python train.py --n_layer=12 --d_model=512 --n_head=8 --n_kv_head=1 --head_dim=64 --d_mlp=2048 --vocab_size=31995 --activation="gelu" --norm="rmsnorm" --norm_place="pre" --norm_eps=1e-06 --positions="rope" --rope_base=10000.0 --rope_fraction=1.0 --qk_norm=false --attn_scale=0.125 --bias="qkv" --tie_embeddings=true --parallel_block=false --init="normal" --init_std_qkv=0.0188 --init_std_o=0.0188 --init_std_up=0.0188 --init_std_down=0.00938 --optimizer="adam_variant" --lr=0.000672 --beta1=0.9 --beta2=0.95 --weight_decay=0.081 --lr_head=0.00885 --grad_clip=2.0 --warmup_steps=522 --schedule="wsd" --decay_fraction=0.755 --decay_shape="linear" --final_lr_fraction=0.1 --batch_tokens=131072 --seq_len=1024 --doc_mask=true --train_tokens=1673000000 --steps=12764 --dataset="wikipedia_en"
MLP neurons of a small language model. Each row is named by its layer, matrix (down: output weights) and neuron, and shows model dimensions 341-511. Each number is 128 + 24 x the weight over its row's rms, rounded and kept within 0 to 255. Numbers have three digits each.
A block is one neuron, or neurons of one layer that tend to fire together. After each block is what it responds to, as a language model described it from the Wikipedia text at the highest values.

L4.down127:113122094143102152143185166092157137136187141166123141123130116141116118152166146128106156121146094110135197090109100123146157112149131147136182139113128173155092158169164114144130107141141116117146141117190129102200067169129103108151131123140144103136124142124127128127116091140098169112146142101135118133122110107127122123110109124183151111190093091148135105162133124123136135117142118189110122123151131149127136147100113122118094111166103125113131088135099145145118128143156098145135099089126163154131097099150
L4.down507:104129100130169127140143089121165117134127116141139147132114134096146104105123097143143109141144152126085102129142102110094167125132130102129130124124156152112155114116138111144119132128170099196135179115189073112126120090112142172096105137108118127119156131139106162090087121142143118095123162097133150110156131113135120110134112164160112122126151130105055089100134134145130160170107145166114080137146111174215163132141107149119173090124142147140129104093140155128101169102142087090116078118124128126132106107102
L4.down1270:124098160107121120113153151108128101118157112173103118157113117134118112073104119135095118129121151143158162134147110123100147169106084141127147124168145147138175142097129138114137095121090140112179113185159099106117131140098136174137109130148150128166185103133134057127098144149152105132122155108127133118106155169133124149144132131139091100127083134083104166142119138135142096103159139138154133165145071090101117144112129137143127134138124133137121084130147125142160129160168120163113168143152143139155103116125
L4.down1352:136109178145101126161129153166157163091153113165165098088100135105125113141147163087103131081098114150103123143156177133114137115114151091130103102138095116150140119123138149099102117109126121154147102139153156065137105126141146156160143110118122102112121125148124156117150152140090160128138125123113091123126159150127131132148125152192135114122117111178119145136092104132161138116109131136114133120102151080103113083132112112152090117115137144166090144157112129145125121137112166113179097135164124106158165092120
L4.down1358:093065123138139128068169164162146168145120081140138167146165147136103150154103171125090089125109132096142137116122146117146121163139134132130110071102143134144135098122105121164152106114144124128185123104089095091154136157155091125129076132132155142127176133120126131138127134135096122079135154136120124129126121130155077156124124119125087139146153142113140109122128123142185134093168088139123104100126135122114168105134111092109126100129108139094125142075130119075117138158080130149122163132171130104117145154119
L4.down1522:114112100150125123167143177156108131132172113124141142121110127110130141115148110110069134131134131151140178106142134119131147113145113118137137150147100126111065124158086162134179095161148113134159110137101091132143126099163130099124136146161165129133101094135157117153107145131153100150141120084107165123131112130152131178136171107109167138104141122144156152150152157138117182169121111105147115121137114153111141159130096115153101133138108143142097172138138132110109146100148083187164137160098159122111158143134
L4.down1660:101130143090118114124135135137167094115080099131134125136118110129126145128175108157126177152121128137117125085110121140088114196128149124165127140148136132140122114124091098155153141119125142113090150082167074162125111135109115173089126143129095118116136097103113128159155130140141123116104167151102148133137149129139109125096110142101103130085152131119119145131155094108153112127156122099112153141168099129166129157111119105122115118169089115118114156178172118126128150132120098087083157145109128109133141136099
L4.down1936:119157122134116131107126137108106101107161146135128112117114140128101116083141114109159133136077107138125129099127118139138152138116094093165134163106123147124133190132114106123146109139100119121118124087149126135110119181137138141141093119151162149113145111150122118116142127136167147138101107135140148156111130093123154171139183121081128093167119124089110114141112129140097106127176144156095090171148162103118173113125121098129165109160112141115108094134104120138119138108092132134181138137141117123096132139144
Description: Single digits in pipe-delimited Wikipedia tables, often the first numeric column after a team or player name, e.g. league standings and medal counts.

L3.down789:131160139119147117155128096127111132106142119140127131115103101133109130088114126134104102132125122129074122120161119161159115162156153114113134105131114125133173097132136168132112110136156143102101128124008110085148140098125105080141141141151125131097152133132140128127111147138150145118123121139136149156135125136132136087128106131131112104110073180115136138104174134128139132144144117139125128144168176126124144108096121144102175069173122146129112115132115107124162129145140109121142120141138102120142097151174
Description: Fires at the end of a sentence-opening adverbial phrase, usually its comma or a year's final digit, as in "In 1838", "By 2017,", "While in law school,".

L6.down112:129113139115135096144136142123169122160109101097101111122165121115165112146157135117117135123131107148157130123070135118109125155143106136132138124128114142131106158138160134103110133113168104106140184126097143118163151207125143131130170108117109107113160079134125151162109111101118162108104110090132152111137133135122134105112128215150131182146136098162133132111107128113107105109161153185138187091139152108091108120101121129142139127119161106151161127104153113097116169120118163156126129093142094111166089154126
L6.down245:138115125115138136130119100098143123152107101118133097104091088103111152143120111150109095080156126088157129143108150109132146155099084101162140113130089183114140124142164183145139125115129099141111100132078136133092132158074159125152150167127147084134144107097156132164103136157109163135117175158086164133153112143173124116137145129099151165104142087101134133155122135124103153162121146145125141150112138100157133112159150138145168107138142176120135112118149085082111110123118150103114132146120105127098156111117
L6.down639:127101147139103142142141081112101134092110128139096172156196165111103133100115115167141126149138118138129133143128126091127109096105106128145142091153152170142109119093097131157090099137107113095136144155146137142121113135141115106126107093119097137114112143103133079119128155126086131103107125135138148154127098133109126090118144143119133137152113152118110125130152170108111133123116108114121117144154125171105171061085146080124114156149079149110109113173124073152145132103118151138150116138118124109138149082120
L6.down681:110157158127134139109102089145143123113096099118165148138153110156145105158109122134154110128182149140091106137125144139119126087089094138139099129125174133131142165148131116163177132123157146108144141143107115107133143150175081140100110081090131098181090173147117126142127151141139135087099183097147138145120139166149109124153095074119119106103139144148180114135163107165119151122154171140114119153148138140130081127132121136119114076099101150139078149129110136118114149131171164126136112119077093111100155161139
L6.down761:152158156129129085121147123089139157132121131070130133134130148116136149149125116122183079126123064144128135111130179103123129155168165122147154130128091159128155114178176117153135106084140134157081117147175108097132138156138110128120126115172127126057109140109109136155160158111080107086122135160111119106100110128136119105129112140138154141128144172173088090175127130120095110149123170128160134084105163149122160141131078135133128125116130128134167135118123136105121130098145186148147116092162152122099150159126
L6.down953:082096114133154119124127100145097102122114159148119132127133157148127125121100124101136164132148110148111165096114156085157107129145126126150164136129154129124101145120086113146113144149119087144140119152062124156125085135138110112149160192118126166113147134149068121126176171153134144151154148034100139127111110128094111108117115143132097113116118134145122138122140185089154167150092135145096142149164137160152152147150144103094184121123160104115121108117122139143123101147105106119144133132121142124137106138145
L6.down1156:113111142140143125145101146139103119119139125162124112072126144115129125116129104130166127165099140100140115116131104138139118119124133154104157112128113156128143158136132127134163128133096148113123131113070141109122106193115140133129143162138127153110141098077097130117141128133122136118129137121143102082155096140162121162136132121103151146116109088095138115133093121174189165128145121110130069143115165119123151149129080091151163148136111112121090135095129141097102102120134114168105088141105122099122080090096
L6.down1711:141076127129131036110124049112142144119170132136132110085145172133099161107129150106140170116139118099136139080115117183100130148142146141149124127101126103166122156103152155138123127112148121132145143106123099116148117142150170104165130157135110162043117087168092140117136148156156091079225123101114152129133114093112161172145180136143091063096137107137133122156112162118136111178119128103123059126148125100121145109116092116112133119145107106119141163141114128129125135100123142142162095121143100123151111118127
Description: Single digits inside numbers in Wikipedia tables, often a value's leading digit (6.81, 4.69%, 12 | 4); rarely, function words like per, order, either.

L3.down1178:080114134126125137143138144112145142156150113130160110158140118126104111088133151131142156157136186147120136118120105092141156125146092192120115135140125115135115137143103192139160097122154099122173119121121134161142077163119145102126126103152134108119145119135101190129116103136111097124158084145140104122164139136125112128123152108118136156119148197101139140138122157118122130148137139112106120130132127145104093118145116130129146162114103147105134137097150073143098125114117110153140113178089116070134145112156
Description: Single digits, mostly 5–8, starting or inside a number, especially numeric cells in Wikipedia tables, e.g. | 7 |, 88, 1.7.65.

L6.down36:149098119168129143121126108149112100134129082124118122115165116137157087132133139114123147110116123134189151129097150104138103149138132059159097119159159107113115081113158122192104131134100117144139111141116169168137180118084078129143128121135180103141121142097148150105109129122103110119101114116106087123078093129108120152131160143160151100119145104113103131127129111098108145137164137149140149092087189093125094187123168138156138068143138155120083122161144154078146116116111120164139113053151128117100147097126
L6.down696:177152149130133098136151091105110116125146145141145141097138094183109158122138121130137124160145116147155122107138157120147108104136122123123143069127142135127112165130106135122154146140131111128104122127181150115132136087071153126132092140111131168105123157163119143112127128146106136188120110100153169135091108129114144067097117107142131131099129113108104124091150102116146152107110126106107147116124149131152154124115153085109144106117115066099126117112113118134102131121143122150150117141118145126128131107121
L6.down700:091064158128174126087129151105121132124126101143079114141153126147118101154112129142150177155156129135130094105099140119151153118139129160148162186141137086115121127131143102138108156122125164113155160133175129144115163159179121188091148116117145122108117118095144137103098133100117134086107131104127089108122152162113133094143126143123163139133096167124156122103151121113149146088161142147149134144150145090167143122137103122112115155135137159135124155126113122141138118128157126130146089130118137111111117145141
L6.down717:149066115156111151187138157097145120112106132097137110097108123174126101103113159148124121147141142162084108133112128134149159116106148154122116102129134095124132125095129137123136129144113115151113113137184095155119107129110174121147136116121103088081149110121140131112143135167110115081121150142136105116128152069118121132153180146114140140098090096119179157132132152112155136063119149121141170106136167136155159082140149127132107159112146107102102149133148075137174134142102116134096079089079104133163119100174
L6.down752:106120130107127132105152077114138098153115133126149119120141122123150119139073096154137119085114171136173125157103101138123104108172153110105137166135115126115146116172134126168119086145117145127133106154079155112111105122138137158131093133125125097107124153129139126161106124154137161126101122125137078169108159138106074111145109119110112114109117147129150134136106113120139117091137105122147119079121138123143122156106130062079120178090164136121130177131120167111180100052109123120125130081103122147111138115092
L6.down1297:128119188158138073148153137169116147137105123113128124143110139108125119133142075089154123110129144130140140133151149123137118102113164127136115075136142145135147110119116163141113122125105151139152091164220135153112128154077138135155107119163121105096169125121119143140109111116113123152141114099129182117160134128139136127142120130096176143124143170158131113131122111126127107158074156149118134147070098117126199133073152142126148192157142100144113097134127124104123151146108119104147111123133155140125111132139
L6.down1303:188199115147105103163153090110113079156113125115112141120122183115145084134134123158115152108105124127124088054105128140139119147131128139104087142100106123164115097168121125157158143097140126095122137168255128130154145109096142104142126136150103126083178119169081102098184121145136155183159136117148161098135129161095161103094088161125122142093118151154159116106128097112106130138114147151116089151090152118159115099099148100138122112132123111088149107106125137135155159141150113076150119126118104121097120117154
L6.down1379:147128101065137085148106093143111172134110118097166092129155129098129115090123119089140096097152149124087173107114126134124152089071167147103159146090145132104114115130145099129128104137135119129164164144117103141104124127142136141169143130113146148090118128155107139127123192122126119123100108113143167130162132159059173161095131153103115139090094090153162102124102121147128151096141130120156172123124168094150135094092136124104150130133142127125093165131123163091098134103139124112118133142087123127108109147111
Description: Last token of a sentence-initial introductory phrase, just before the main clause, such as "From 1946", "For this reason", "As a result", "Until then".